{
  "norm": "layernorm",
  "norm_eps": 1e-05,
  "bias": "none",
  "tie_word_embeddings": false,
  "init": "normal",
  "init_std_o": 0.0239,
  "init_std_up": 0.0239,
  "optimizer": "muon",
  "lr_mult_down": 1.5,
  "beta1": 0.95,
  "lr_head": 0.00562,
  "max_seq_len": 512,
  "max_steps": 11684
}
MLP neurons of a small language model. Each row is named by its layer, matrix (up: input weights; down: output weights) and neuron, and shows model dimensions 368-495. Each number is 500 + 50 x the weight over its row's rms, rounded and kept within 0 to 999. Numbers have three digits each.
After each neuron's rows, "fires after" lists the tokens most often just before its 100 highest values on Wikipedia text that the model never trained on.

L7.up1498:471534365412522562512501554556502605578534602571514571506556489524591487516573506494522458431465580432436523419561525546447487622385468406392436398457470443456426478460555542453415453444453524511555402501532631554449524465558514572494445487556485465529525511466516408542587494521520470510488508540449506468470546441468503539501444440491525562501514552538496503521458451480443454474448
L7.down1498:403429544470543436550422428409483446435674544454521513559482460566497494543409550523519476508469453435454442484459523553530537478498471527536457448502453450554470553541564504450488471601516420467423565454502465516496586478481467572459454545525488516511569389511510585540538465446554477490476502464470452529536562490550481481567480507447516553506480546539516447557432614353429457423535
fires after: " the", " The", " a"

L7.up929:535498525463546528549586507458444462600548455493592640466495503485591514507510494526483514519444406553438478440459524452469454473440542539459517455402454552456536481414486523442393477394481518533511578482488584518435502469519553519515553426453600507614558549435534559521574480620446505562496404553447449500439571504478512499547475482479541530505620479508441519457503553450544424518551
L7.down929:582408473496393478526477461598517467438545449476439478543509595500482505443475527466528444435578495531531443459523480502507473480544560515613514554497411478461491554456438602496462565531515447577483554403524490413496509481608480542436524447536555390532538477479508520510507532524451514485398480557473475433534497472468484421399517481557531526509557494430529442570586471526441437480525
fires after: " the", " The", "|", "The"

L11.up120:482492496538610578468487424552479530552480476522512372475465529503497637452388516570535590497545463437501519513546520533465468444469501499375521507455494567520596421445492545479477485517552525459581512551533424443488454482471607447498505564446554458573431542513462491608479513530543415590535490421536543502509472504484517519494474441517548541507534490499501449475542634611625501517535
L11.down120:375398556502522442569453391492457516420521492563529408625457429431559438551561406573482447423487391408504572562484452531559524565494470521479599426445495616505512465505492598462515498531471590517364449485496555458472528490476543372512515424539597561505492415577452484610491467478475500452539556509479511520528551537531469474435535509550580533515430407429486585469489554466463502524516
fires after: "-", " ", " (", " \"", " re"

L7.up5:548484427507453580426515484432434457574532530487511441484494494487545536436481474519544502538499428453485543530443468520440434407467555580517519479590429474500458434579494502612432509520545521550551499510429429516448508466515576512439476438564520413484491439464479530537558504609468536462478485404446517544588476498565459567520530426495521577489580511467424486537517475503461460492520
L7.down5:451560522532469463521408493499457556575555511414555506511462530468453588466571577542525565532707488588478514468469551538516441509539473530508478483446488511546547562484430473521605561493451499538540387616521457491549519542413520464514463498515573478440497560524463543541470410564556458376530459547469490550463457489488494529500518545481466497360460434497513367487497476517425517386455
fires after: ",", " is", " are", " (", "),"

L11.up971:490507528419502523515575552430515499502521508535482584543497533580536557482583495581429452466539555508476526558509578478480393509495499458507532501424410542506491456481467457497573458414541490537572490466578528451508465557512481332561460532466515539495454443502469476534559468503594417489592456444506451544504482511575507452558461481539477532500543556536471579492568405495455490501535
L11.down971:506417456525578456565458504458496345531496441550508559564458527497461483461582425505535492558530458500439533568532524459451499508528441483531544466524447579522446435521487536472521452493517480537469490488520572466510479590508556586553471430499432492500493465470495453524459562474524472433505440540498506528446476498490482534463569557486507463564498478546454524467493491476479540626591
fires after: "-", " /", " (", " '"

L7.up930:565449485406552453525393484580537577607517603442454562499442502507453434494511411508549497442478520444491442486558586402449494483492440462496475491500484539484450447475574440543483396468511523428518390479435554482471510520550525576480527387473557525485491496496541418485598402443548536497541469502448549437486574460434565454569446516508515459511531390432433477424496521530514581499451
L7.down930:461507507591493492555515460489499471507494430579447492555442441443515472541578404559483550428533508476430497559436513503533480532491536533495431560442520429533496500484436530480449447514433486481454546539518519487490471503598463491588435445558517509462503477548488516520479443510474496501466575517457588601555519612492449592514476435462558495554496486467487523336539530524470558495506
fires after: " the", " The", "The", " a", " New", " an"

L7.up896:516606379477429408583523561571468498436520541541500443525483562455612525497581496580546438457475530509511435478539491606531501374522510435462524491543497510510448483453529544522485454491448545386480413473504541520567506528504575518536487496515617527492441556500539486494588395410516469537541462517465457391491554494480537504519457570554512525549535519563516532478525526470478508546457
L7.down896:566524478517514601545487535462537422568644512538518546497610425584402545615489537620481439504488455503567507501522518532432535548447408485538545426588456554460515442483525478461539519448498528520464409569592450430471444503546608544528408459551435430540537445471480527550578493504531519463375490506371505401477451545521597528592484496468564484502537512462493514479528392566471440596589
fires after: " the", " The", "The"

L7.up1035:507474557499486575537532575451459494581558505478462493442565497575509520516615488531549442605477532485514485442430485549519479501517545435494561558528488521596498403460532497477520478427489479502542513471500429525523483418570494536527452480529543571550427478513533451452598442516556444448414524524481513528413429505480500500485488443496513515515469509534534565483504588551499491476548
L7.down1035:508490474574605550470573474550473430485438489492448570494464475554619535438481493548389462467532576552589502448565501467506463493442416534477454482551490592427512510534606457572526456472515549511422501499512440542511557596480434490502492530579488405489412475452465506496433455521548581536410515461458540489555504476587499540556553526510491563521549473508505497576544514444500451453548
fires after: " a", " the", " an", " ", " \"", " |"

L11.up1436:489464446462439485515470471537536505563488655521464479476521499456547474560502524480532425493530577543523513510498510536459564490476439566517399440471570493481566562545611421513508496413515578513572500541482586543475530490463578512489475552484491564547476508624454369527485489496525508460463422494500576484534472540569442518499509504382485530485553477514442469492553501447576492444450
L11.down1436:512521506442576523514506544495456541544505444560530512472429590506548502439496465478595453516477510481473559542526551524678542472506522486571482517493429486673391469519452435493466447561421491455484628466487491467559490425565439478538490508365573445488563461542497503479498418515547379435534434475530485477503501493450475551525539539441506493430541515555569499497451529431498534503506
fires after: " the", " The"

L7.up1120:576557466415483551573556459477374490494441549467588460420543549513473370524564498510460545436535588526547583509496474544585615567496442449478520484492491467420464504479488494534415535474579521526567464556544501506487447369467450503441494518546436489507403490407486526563433447519495458487503526469507414480496518466457443535535507551586467535562585488454464546444556516510475456519543
L7.down1120:562538595583496577451538472465512381492588510500479539519514464470576521508553527472446499531554495509469435492519532452587469489463538498630485537488428498416531527472439525468483497453430414614496528536418490549472493512594525531479546457601530484452517474527482549524534514445482546435465515587465551446505515548517457434518549498439574472469459470539503506446519481459530525456410
fires after: "|", " the", "-", " 5", " 1"

L7.up1422:427405448475571421566534641412562554550418487516533485543508492481519522539583539603466510510560518507401549533511503606527512558532431497525450504531436518572442478381452530513544496437552505434588425515543506506477465560617574508475460499501484526466524433430563449404537379502529567457542440613453424491504477480426585515489478527496499588525429498507466535533513416495420562533500
L7.down1422:553496554451515436502512581583509523496505466502483531591474450578397532465447480462491502445504460501543514513485490492569495414508511570491413529495537504520549532573359415510523481482502468457478345439465595525496538551450461533492603549479551486481544481581569460399539519557486537453517542503585442570385488405532473480551510534498532503550499544541489525454499553435492380569460
fires after: " the", " a", "The", " The", "-", " A"

L7.up85:490576575465439488531528582476558453476500572592492496451528411586545504512553462500546443486519551483442498454565523562536505552502491400485475487494550545484478524570501508472486440433487557457502551462513489497502556453532509572562455485504509505538457539488464458550528377395514478558536374514522439479524610584461416485491622392512489535437502544602467478450360552430479473489510
L7.down85:462466446472533528502497498496561436420557408477490457504591437579474511500555419513494551522547544498555461568503511552511434406484412542520566527589525496482509504429571440560553539584575499523493518471501394521490517425535468471409500610451547586538572459480464462461447424548486453443453451473555542463525603594579458462456454512495533482609589520593558502524520588518467521535399
fires after: " the", " The", "====", "The"

L7.up494:486606496460494477515578460486549466531553523442569564486557473516443548581564498490454549530495551507491496418505503512469482395474447463487493481468588546457450582465530477539572494476460527547497537523482570525509475486537502527590591407479458578559475501444546584538499497492517455469529451555535505520419552536468457497498525542576445490512520431463451593484508484573562467582448
L7.down494:530485555528600505516483505530629529586429508578540512449466452430466468542520548587457583541460488523495518457481465527557471516522500475491477597449581601556536463437556618390535477570587511518580612482450492516473484515469506460414481538519491487512476501451526453557542450525570519509544471500510515480483430391512466533554531580431468484486572441382466466559451492515555520496490
fires after: " the", " The"

L7.up1163:403511507562431569460460445542592579465552494464452535472476492515503468487465520478473439520567555406483620432467461450358537501528619470487514480431538363498515500498478502463446539554517489579569488519636534524565444488515525484472452495439493543555507441513477492426376522449535441529578489557516469497474485523508473566413516464485363513505459550545512535483469478557535491502535
L7.down1163:545489434549382477507422488475480451466435595521426527561482438528536465558517442543449490532503538490533480559547483517533525487498470481528525511489559509468522578467426510482487456523443475527431431500431522356480407519556500544455479513517489529546465496452520450532403494510425481559509562523508458543525527500476456415453424428526429565474556477463512459563579473495527574620474
fires after: "\n", " (", ".", " \""

L7.up1246:534512475460446467540463420553423503433464539448522540579565429546521496495485484434475533575569497572493478501514492534533556471576516488482509459475541475483545593433521487485523565464550510491482567483374446524491480466408473507544477503419475417453554484487463383486461453475486497453642566446549447626515520578478523538618549517590422453548426498459511571556563470478518543406514
L7.down1246:520504478521525521444432483498531572576514491526515583501553451529445469495493489554556565522420525531450523555451454585469563444585468534548561501507504521542520528509474415502518500528501562518538520499541603576425461476487539562490479502572537486374522530426506547489514485421527470484469520423570462539523497498490532499461503423486458528578528439429499517532438537537538465535486
fires after: " ", "-", "B", "S"

L7.up1362:543558535490457518457596623448557490498613540554487455413529521403536532489364471575487527428461498527517540474628568459420462485556380394504422493502426521427520527469489498527458509463503485452577472421499421559417416461456582624498541533473441465562523487516565510475546483506543549496548501555502512594570605414560514610495415575470479505535488486493502518322495458538537536521507
L7.down1362:379482490518480509518505556481541509540477539522458460455486441596443541602620521514483532524557575441463565540552533504526560564517590472393560544434491487585463493547512521478443553406520504520430551498554531568475494540472461462406455465516534528494508467420470525601575504483523461503472530515527444498441450454512456502532521461525543515540515524519526509560504514482384473472484
fires after: " and"

L11.up703:570449498497586499453449486536625504459519614558464513562541382519480503455495534471423406425477531516600500478566486453483480510521437576507573536493494464520511516506452415399532457524536442426507483497483438508464429483465620539547525468498479593575548576609551581406573468364525519397553431544533587524464549484497530483503552470505515467451553439439440580518430521511437556433499
L11.down703:431549438452509519556587517499402544573495479425486430524446481485536514485524438528511568512554580534497490448482439527534524503511595519464439540458466489585524420604511524544479571437497531555457431453482466533589467444482544518496497434431480495477436419462502474519404580471517646496494493485478476391604520494453533533500530472509601482502541510577533531519486462490458568465459
fires after: " the", " this", " This", " The", " that", ","

L7.up198:435505487555467587457498505450517439427496446556473484460579513527530513476477510501540565534480592437435547495517504528448508465415522395506473546444587467556425470529436373504546455516475457445516516536575552462430445481464514558522429510452489562518468461515472504513540439486560339531521549505562425539520478493578501515512491560539509552478463492466426501508580422503557555481485
L7.down198:450525582447479465553562480444486513532436557465621571548524541457445398502543468495478552528541487448499440505518371479461576538495492474472563512509602522529493529458496525488453523393564435457501505580489520526533400535577481505581538412585580549542536517501548459543536482491532465515614495431516527523440502539495564521523495371458462451492516500499443500502471611530418453494476
fires after: "-", " \"", " (", " [", " ", " macro"

L11.up604:482515436417460462519476477508467532566459580466464438508471428495508473490534466471558462456363473498534487518481506484588453511435539547484521547481537509489480367547483424500588394450561374539549476534524504550537501479563517575497546461486450441484536565520507463471567502495519457581471521503440514511455521517449493520473476503488572374537483572484438474517576442468521437446616
L11.down604:558536576483459544468531432460465436505464576464532466396482482531348455494482469434536558435566615488429486483491471472504476570443363585508451435551422569529543508572448501450517537509490495532538447604575504410572491627525461454487490417482465447630564458501601478508495496546492488488461466547421517395460541492508560471463524590578627434472465513441494528496480439553512570509548
fires after: " A", " his", " My", " a", " her"

L7.up1046:521556489471483510636544555477453519502510576526592638519554460541511506494471482515469512479473442441512575542486504560486508572551458524490448481526394498460516550490466481504501503467456537531444545561506524484452438487516479494465520399479521550586432534551576561515542507576499550546559514535540509519500508461463502397547493545502537511411505461483430579473602543512513465485467
L7.down1046:513387460510621527517406515553470492571533589591502439418403462504507513474527441519517551530579556456432537528527478491505474482560558485554516460542403462496463520536438548459508497480525522522448486548528490433433485543465451520507515497540480437467485493442497464487581511573483431462389576507538546449568493445557531434499401465406507534515524477478450472435570435491532445437395
fires after: " the", " W", "The", " The"

L7.up599:534555500568523466416534475467551472526627466505424516544499462562520499549464459529519515569439492576452486429413477444550512481440530416501422432542620530520429485527542489495538449455623614469539527480473560575519526421545508530445583535457665505402535522446426492501594494410429542467445512441575442447495461449525502534519491526544548437449486479533510566560474507508515465557456
L7.down599:478521447461355559451474415521564489522464460453577542578489390598453533481444516458441539464454458431432502465470578416446559485502517526544590522405450522537527434449433465554538638471505500516478571431541568535423587448446465578480515536494443494551471504498557462398438500457446598495495564587534494507518481592484536520469481507480504573547466552478658455400544439470569499531391
fires after: " G", " p", " bo", "P", " Pro", " Can"

L7.up151:428524566441539470495530418548441539461465525554494532547512443542496557463500490482445499512456476475451473555427428525487449530556563546484490453493507614495497453485456534551409523550525564428493500497572515542485542510455537446500551480425551489443531509500542411520529484514569414408566538540458515488501445502505521444533517473493425573419384533536603559497477421519462504477458
L7.down151:541465495483505503557567444534511505508485504523466548436520590436444459533460485433537507491476534473522558463486438474440462507502607499527502611594482495546502583520326494570505457490481407591464578472455553496521551458434546536463460407445503445422593554451506399528423467521495479487502452462499469514524452505506525486506559445535579403479552488485487436462524546463519536486443
fires after: " ", " X", " K"

L7.up1210:478522574555537536454489510471552513419485408508563413535453398516518515547455506502443487531562467520479497543510451499490539446539487533486597384574525419424484570501549525440412514516534474491506407506449615523495490483429447609648505530478498528452550432469454446538527417454414410536525500479537483625402450489541532434574504548522496547387483468428543591495460501520455486452440
L7.down1210:540513453459469479492462514484568557576512595537501573549473512439511552486502420536527568478482517518405477428434522478471513520547615467520455521490480408564452502534492540482494547519519516522512569508546482520513434498510434515501577444504498446488462524438577539472523531472512544455572435509448533647521502538552486490465483524406449502476453588533479523499440344513582446456485
fires after: " ", " (", " \""

L7.up531:446468514512521457512467554468457514572534541467415482565526409516470580507559499404510474623492462524525463442541524484559565498408454510639482534505505462513508469514480616525587476486503537540552493521469474455488528474507544381563441459528506452511595467483428515521464559431611454445552502502519398477546452527528433540453463473408455453504565540406517537479476464490473465418487
L7.down531:528499477502529508506506543497512449460423563524512496503554537477459497547444493451560452501548430488404497515452485525477436468469395501504454573558516496465508450518535525562527545445560562544500456568477488507469526494427488540515527551414500443496434546416574490367546534483548455455505555530515515531593505489534527453476518442478486546530475444508426457587389539519581531517528
fires after: " (", "-", " ", " one"

L7.up378:514492348444503526406534514524462438600476507573521563449540481518458442516535491356584466469501575425505525502455418554411497465499444470542387478486441501474505561438531464512585395454379565476521487518480524476498477486504572515410495425543494553560414525536545428477518548582509432514536453550486464503553519501454543466600524546457517579462583523469482464477483447509546484535598
L7.down378:524466561447440511490453459471477477537523515476394556483551559578436388477536535473520534495505494452485499523371510515528446376492498498543479528528507490498510521490490520530457473580398422457496473539442415521521563432629471605547492579402510472398474467522431528546540467487613509551615475530547540487457522509403467527461470549494547456601515526567572539511498531475436515476422
fires after: " the", " The", "The", " all"

L7.up1369:528471466608435405466487485477488547548529550517466418569495516541589554495522530547508516547522465450507521475445546476475477483482549574416595430539528374465485475486459452541483514548538550602550439426572470529544403512501536524456478424475386531568562500605498559467556401511614452485430495532506553517489515485471475501520479505500506562539508540516494433446431568452544545468524
L7.down1369:514531500434417457576483490540456529501526520522454510583420503413490479603458524519484563480569492432475450492584530590521551392548438419555479434541490533447716489510474476534546517551505546533443504505359461520534521520429481627473454564526481525455462437474489523447518443509560579506592562436531482487467470439419547486474413418442531469456518488489490534460590472525455462378559
fires after: ",", " New"

L7.up839:601504525483531526541467416441516511507448561419507593499520535629501529521529428516478467578520648531526436522396512507536515549484435474512450515517440544590502480520530432478501382492439571544540434487495602557414468461457495512563472502485425395560488531492572464433510448588552444478528497557488470429514512506469528433512459532491492528447442492458378498453541409383520457490435
L7.down839:458406550500474592503523567573525487504476523600474467610506590451479468510549494556447444499517520499467477497486542547569501452534542532467539400412491436589590421443426502493541476357522509514455557497570473500528528493486479514468471463495451503495514457527594511515523448504515561587557506505467533516543522546484516520468505546575495506420484454474504479486539508492632499586526
fires after: " the", " The", " GT"

L7.up1430:483594539582554463554531546564420544455486543562537503462645538464590483558498529506468514488483385503529539528448482504532474623501498550481515523564473497511460452452584423393417451440519502508520490572587556510480505522528503607412493505535490482467517548449495496566542479539433488565517496510565500599468513523407605522498454591481453605439548462532469505523651461473548456459511
L7.down1430:608459481467537409498560471499515510505530546567469495416494481481538477519408449448445496434484525491475506513592470475567525375437491471567520542541423464514520511564494599537503450552503468532453413491454500521393554494481486439482457552471487464542561536525569527481512505513443541500476537519527538480578463470560468371433495450502466493510511532494518493486527414517552531596559
fires after: " the", " a", "-", " his", " re"

L11.up1099:559488434501565571478482597537421536414557531442606437508505473569535522408600479451578503485475507479523479516419543528425463526486554523532443405510392502526440442475447497435471546497543573537474574534570500610452532501511493474393526531498473526543583505391431526463517470500488390572560492456391454532535504433424589441495441465509502539479467388513456411541562483410512521533560
L11.down1099:456434508515535537504497532463486594469573471552487480533485482452394415475528610516483467535523502583461488512598610484561479581465493469499498517561498501499506418537517536556480574522524482467531516554460511505500429482474426582491511538519509510533490576554495457510524474552474476398522437473504531481432466511546400491535566540497615481540534493478464491489479534524406527477408
fires after: " has", " had", " have"

L11.up5:439576545450502461573503528542523604522460474543541472523537502555443501493549531462524515503503440586490567408471525483519495562516498499536442457483541551539484450439563506494616496403447563513528543448551568542471478488446546425556490462456621508473522532510532510607558359414568473483576419509453558398459508533444413535492411424558495448462360516514484512489423499463533481412555
L11.down5:420514518510484483446486523520536450480488440513426512495474534493497461652500580499402507600509464517522427535424556473372500408458455525494482536458640519558485481448532519459599414500567454535548412559488504488537447539460427489458459465502437435509507454532507467561554569547499541623524555434568487510518496442473560594539436458513540460474536537432461457561410534567575533481516
fires after: " of", " the", " The", "'", "s", " "

L11.up285:461562529450492461578486516496530470495560522540428483486494434458580499485516594531458472606442493382487497441515472577533511598504543590429526478526444567530562511521543538451477531494621593533583529552500458470556566497534495580402454582491511538530507517526600492501444578466538549562459541474602573485437376584479547564507454511522495557358474442457488531395515516468536542464487
L11.down285:444436563453427488556572529506486460454471396434489415529579439543559462514511494492506573494489504550475498517411505489481457495503500575492437506568465509565448565469490505513559536534442468476493537442564518497477458620550498506601466486537509478505416490461473598518460443453487490461430510488434478580470511555550499447380515425506495370564486523427545554590602463501410497534520
fires after: " a", "-", " is", " the", "."

L7.up492:549485457528504494431503586445503465521519555586432574470550497519578473502486416584516425600472496487470433553465456509497541519396477466448515528470471499524539584598489488451485489453418527497545545519538568498499497563495436486501446544592571515542553523479551540505455434491581456484467550486479542540461551585575518526432432550507476537580540393521422544404468519503501502650571
L7.down492:387595461519468472433497428523528500442496534454602517485500542502526426496551526488496525577489548500510552553561455526445434476469518481536530476485465521495456511488597422432501536493547459531407506544523498478400474581489561477524445437467495532480551453499558545469464544483507545474524560535543520511483446478566550497471469517504574468417505599468533485434458493450520475539576
fires after: " the", " The", "The", " of"

L11.up476:432572552566487473404473558543562547450451516492444469529556566575513547536561595503515497363547483582474500475461467437536517597502580483512522462500455515519540425525542471588570474466425509582546544485539586533569490393445551440462468527506500525519542509588526561464483486519466418516593475509421463497551446466595551468480525459483536487533522453503586479532543566482581443472419
L11.down476:532573530484485543551517446492576449450585459546451510504458425433457484530480486411500488541553450441385430439500566477534479439486503535496450553517517491439495414548536493436533495546462526539521398508508486523476512500513417565563473439505478511586478509522491512452509463552455518529416484456451522511436454517488481454533489439517513571491497488453480530501513449529499515465399
fires after: " 0", " had", " 2", " 1", " 4", " made"

L7.up1469:557481468564457466544498542452448460619539573508352515449553489548463468556426520574502485472465470562465500451544499503499551549517493409487481461559509493455480424484529513490470507438498515490560391465410516510496486443525486455521396512518622588517506578452605450494509427574646472407558498574461494444495484478444605539516583535577489508518469498515456477467539476488462481487545
L7.down1469:530478483575405512508480470382459514535530529476451523529551472492511420511551544464571587455548505591443490512629518538417492487419522457456485542538486415506485501535481535536480577407481482552527485493577484381586444510616444519488519383532468540527489541465484453559411496495441523538526502517470542475493498462556412626530480447438506595410491535567550502435491522482503512508552
fires after: " the", " a", " an", " The"

L7.up204:509503543546494571478511510457496500526526394508536557475456452436536497529523532468452472462467385517468493485585391542494525498505495389502479415590403475546467495442503557492440427481518499591519529565442517410411492480465627543488575569487480442489528455515493449491493481560511379442551436532536456618573534521478569489463475452455440488443502440480431457549450586490447502521493
L7.down204:406489463476494556532504526532495567453513473531471571412550489460458469562619376545399443468443390511481425494542535633525400496480552407488496466425533579495442435435498500467540471571508468525442498533511504534535509522508540521560498577508532432391514513486491389569431497463464464535530433499406427622592480519477517552536480398512439537461516463552575442501482511402492574461614
fires after: " ", "-", " re", " ("

L7.up401:437446436531603484443445480546578456481510431489528552494581492569509468445434533575522469497495542558597471551493593464412543497458497475516528491483450501476488476442511493487515515391491439474527486553500497573515416496511551570475503536469568442558438490507504530538420472459517509525562540472536425511489544543524556509460525474485381528568464592509437415467495490547503505398478
L7.down401:476561501602388471499489609468477475477598550515509397499471575509478529490529487459464513547454470487486553565488505535451480483505564511338453595516541524409390551569416395500436536552501502507484566555586469389444501432555529477522457555545493555500551529488579559515523482519441478512548404409569519529441489564514535500550503452464538546458540521461575533477511535475444542542508
fires after: " (", " ", "-", " \"", " and", "/"

L7.up553:520583436471572492455461578457486624615501534480534478470508470504496468527522519436426506404513464578500492475424556482495542566571527403594451531468528565431549427485517503543538459471459428505541398416475483519456528472409529559548519565572461478456471488575516501465443405469541426428516480506449457487508555574475493484574516590501532455483611517526520522467520396468535435513555
L7.down553:583460391456476538504522534394555570501553563449465485527411485482480460544469603460547520478492500488544465481496499483559449378456370496639589434503509590436569577478542471622426458505532460546467529458473520437527504535457508470451528495470487480467381514476423493514496476526493463519432437499409463547590523500504453495466464524539508498486608555459566399569460557520593523480510
fires after: " the", " a", " an", " United", " A"

L7.up747:496590520497570577427513453500451548576539481534478547590558478477621528528515512622516468571563489524477528536537494437454560551515448535527565567577570461521476412506461508438489527483509486534555424513605453437441503469577555526538490563420528506518500465464488480505455515467506514630552495504601454502441514507493534458489475413459488566577553570563498510463546488483512515458512
L7.down747:416548460494550454537467511447464448533482450477485521492536527517546418552518470464485432529546488561566562528526390505464566499450528536577480509486506536442469469498549588477506447495456524494542461501495377432593442511456500546581541436439499547581525521559535523496430538542478634490482462553524489538482485444470462503531452404474445484489546473487504503524542512552536465428526
fires after: " (", " \"", " ", "\n", " In"

L11.up876:471532519504621553522558555444522478550577500557647499491477565521547550423520489540552560518503456548511559510475547540508470405501501534494384487488419522454422468558504522532595447503491511442500485593484465599532512478557479503461554519441440533493538456317561591488440501486506362457440464477422500618501538571542622474554434469502488464543563476524483475448609462521548515476454
L11.down876:581540439524464439474476393408483506477437499498480529581519409498533560563486487444569451446450523528543473478516527427431530496502320538545605514542524483541567492557493521553567579511542474429511476428473436450407408451479597529419413538554557401573472435505504447493564497483506570464476515534475460467534500443501427486534468448613533420480405397465469460476493412451464504526554
fires after: " had", " has", " have", " took", " take", " he"

L11.up174:542503525465541475506467548514426534473582540420390557492456558383440463468400465366463539533533457534401529499549543513508489492553383479457518453444372440522439484513467473557519463431500534392477480491475399525485517506502468480573438466544555570451559577575526510515464430478491348514519476636481496613473578536431495490491440559536562565464448421463523525518445512448516463529556
L11.down174:504438362611502557424562482416525537580392495425519512427478510466566548518493453396445489500544564499422531591485474427541422580493471525400426461490440494486582439477577395513507440517523531484464519499489421469420521493491513496501524482562550487485582413517544528479482528563388455501515497509527444548519529561495412452607520416508502457516542472530534526462566455475505512528541
fires after: " |", " the", " 0"

L7.up786:469490521400498472453496455513530438559527403496549481572545548511492498456483531551453511552515555514528535617559502522501402543496499476504441469598452491393475610537462489434580618492499514546532561485460459428406504458449536481589524479497502503510588457531518456530511470439533525463479502502524489599450537564518573536491527472544517521520504566422467460402507462628519475496477
L7.down786:585561510514471381462473563414491493576480419456450443428505530478403502524524511470493494489489536436536529464470591468462538438538469481563410503509495489503477400482618512525486492507537410503462415490504464561521484549537511499518496506530484540561490517461512471497466455391467482551594456517519503492537493442519518551446458412508491463461461509543546483672480430492494404400457
fires after: " (", " |", " ", "-", " \""

L7.up1518:548509555509584450463510492548523556444475455560476459576437508560480458529498464514472433523477503460498562466479431558375533497515548535484541434474509404558537516476456511507444497463518465528518500490554547557444464521554457465508460513467513444456536456487380513547396499479505499646381534514501510438580481457585434526474492540476523540440451460520561447526468532458575473477439
L7.down1518:423412494529514551531537550422498481452572531481510409515559488460451519613542488565507489546587568477554437516457596515577437607502499480485549421540554579492576458552574590552555570532500520473487482520479515449468550536542531535501510499548560441492526497405495534464511580499519455419514461548471352481472524468437469471517398553527476533644492464509516513423498477524461481485527
fires after: ","

L7.up1368:475449547498448586422493507467534386527510451497416532573438520478519498554499553571532565460433569545518524533542536439478501436510597425486567406532463487594467552512505537522500526506561482443551573484482446436430498458528581501509556512491473555518535517472508499548506452490467446555582377490566496545493479529518529572470402441521430462489550503410460516492571454552484482495548
L7.down1368:567504432541578499443396532495412506523402509451509482474451556524468554621509524501472503498583422524514489494523478429493489499542450501496484470423538520525465508502544515442482575535496559552454453568537476463530507525464548494555498556493479532447483448445522456515467525465498455425496465553545477558532518593512457522445518560481519436561447513445481544500498477570480585535553
fires after: " ", " (", " \"", "==", "-"

L7.up573:461521527594469509474539499475499466528476517442544512483458586474514520467415418528546453586529504469502519581576431461463518515469507495536481473539436488484469644562501538556469569450518484487517455516469495568488501482462573534460594354409474508534463555439469565542520435645462517551502571413504450595573517420528520609464459503424479537547570563504484466480534524488570426482520
L7.down573:417491510460458502512554485583475583464511526477520391376568398496460480515566591504492472401503418506471534366480539493550504487523469446412529431498611521597533470514629457518541561487516583469473536474562584480365554514490553457496490496507531573465533492399493480514481612518602524462388464435581489535495500515477479442505532459576521549521486479432515507525451479467499469430521
fires after: " and"

L7.up666:509546528495508417475450512501488526520563457496490472514464488594552538521474485465467496529483547433528477592523479462503507479503554428407533499531455481451490544463490418508518527496473529501536562585496445475551517475516454482572572441471491524407488573517503536552487440453588421555493448465492501396461497525497457542591462548533483515487490467401528466472645482527508571557429
L7.down666:474471483577435480420543612497500515486480491472506479484447488432495473577484496481529537484450465546540536510504516473472505484504443365428408435563466508425469407538548459439480440481557545595482423468507446559421562475427558512485528553491525496537560445533570478500513535496503505522394470456475474581554532376444526391514444538526505472510528518500457467534450517492607456388486
fires after: " ", " \"", "-", " (", "—", "."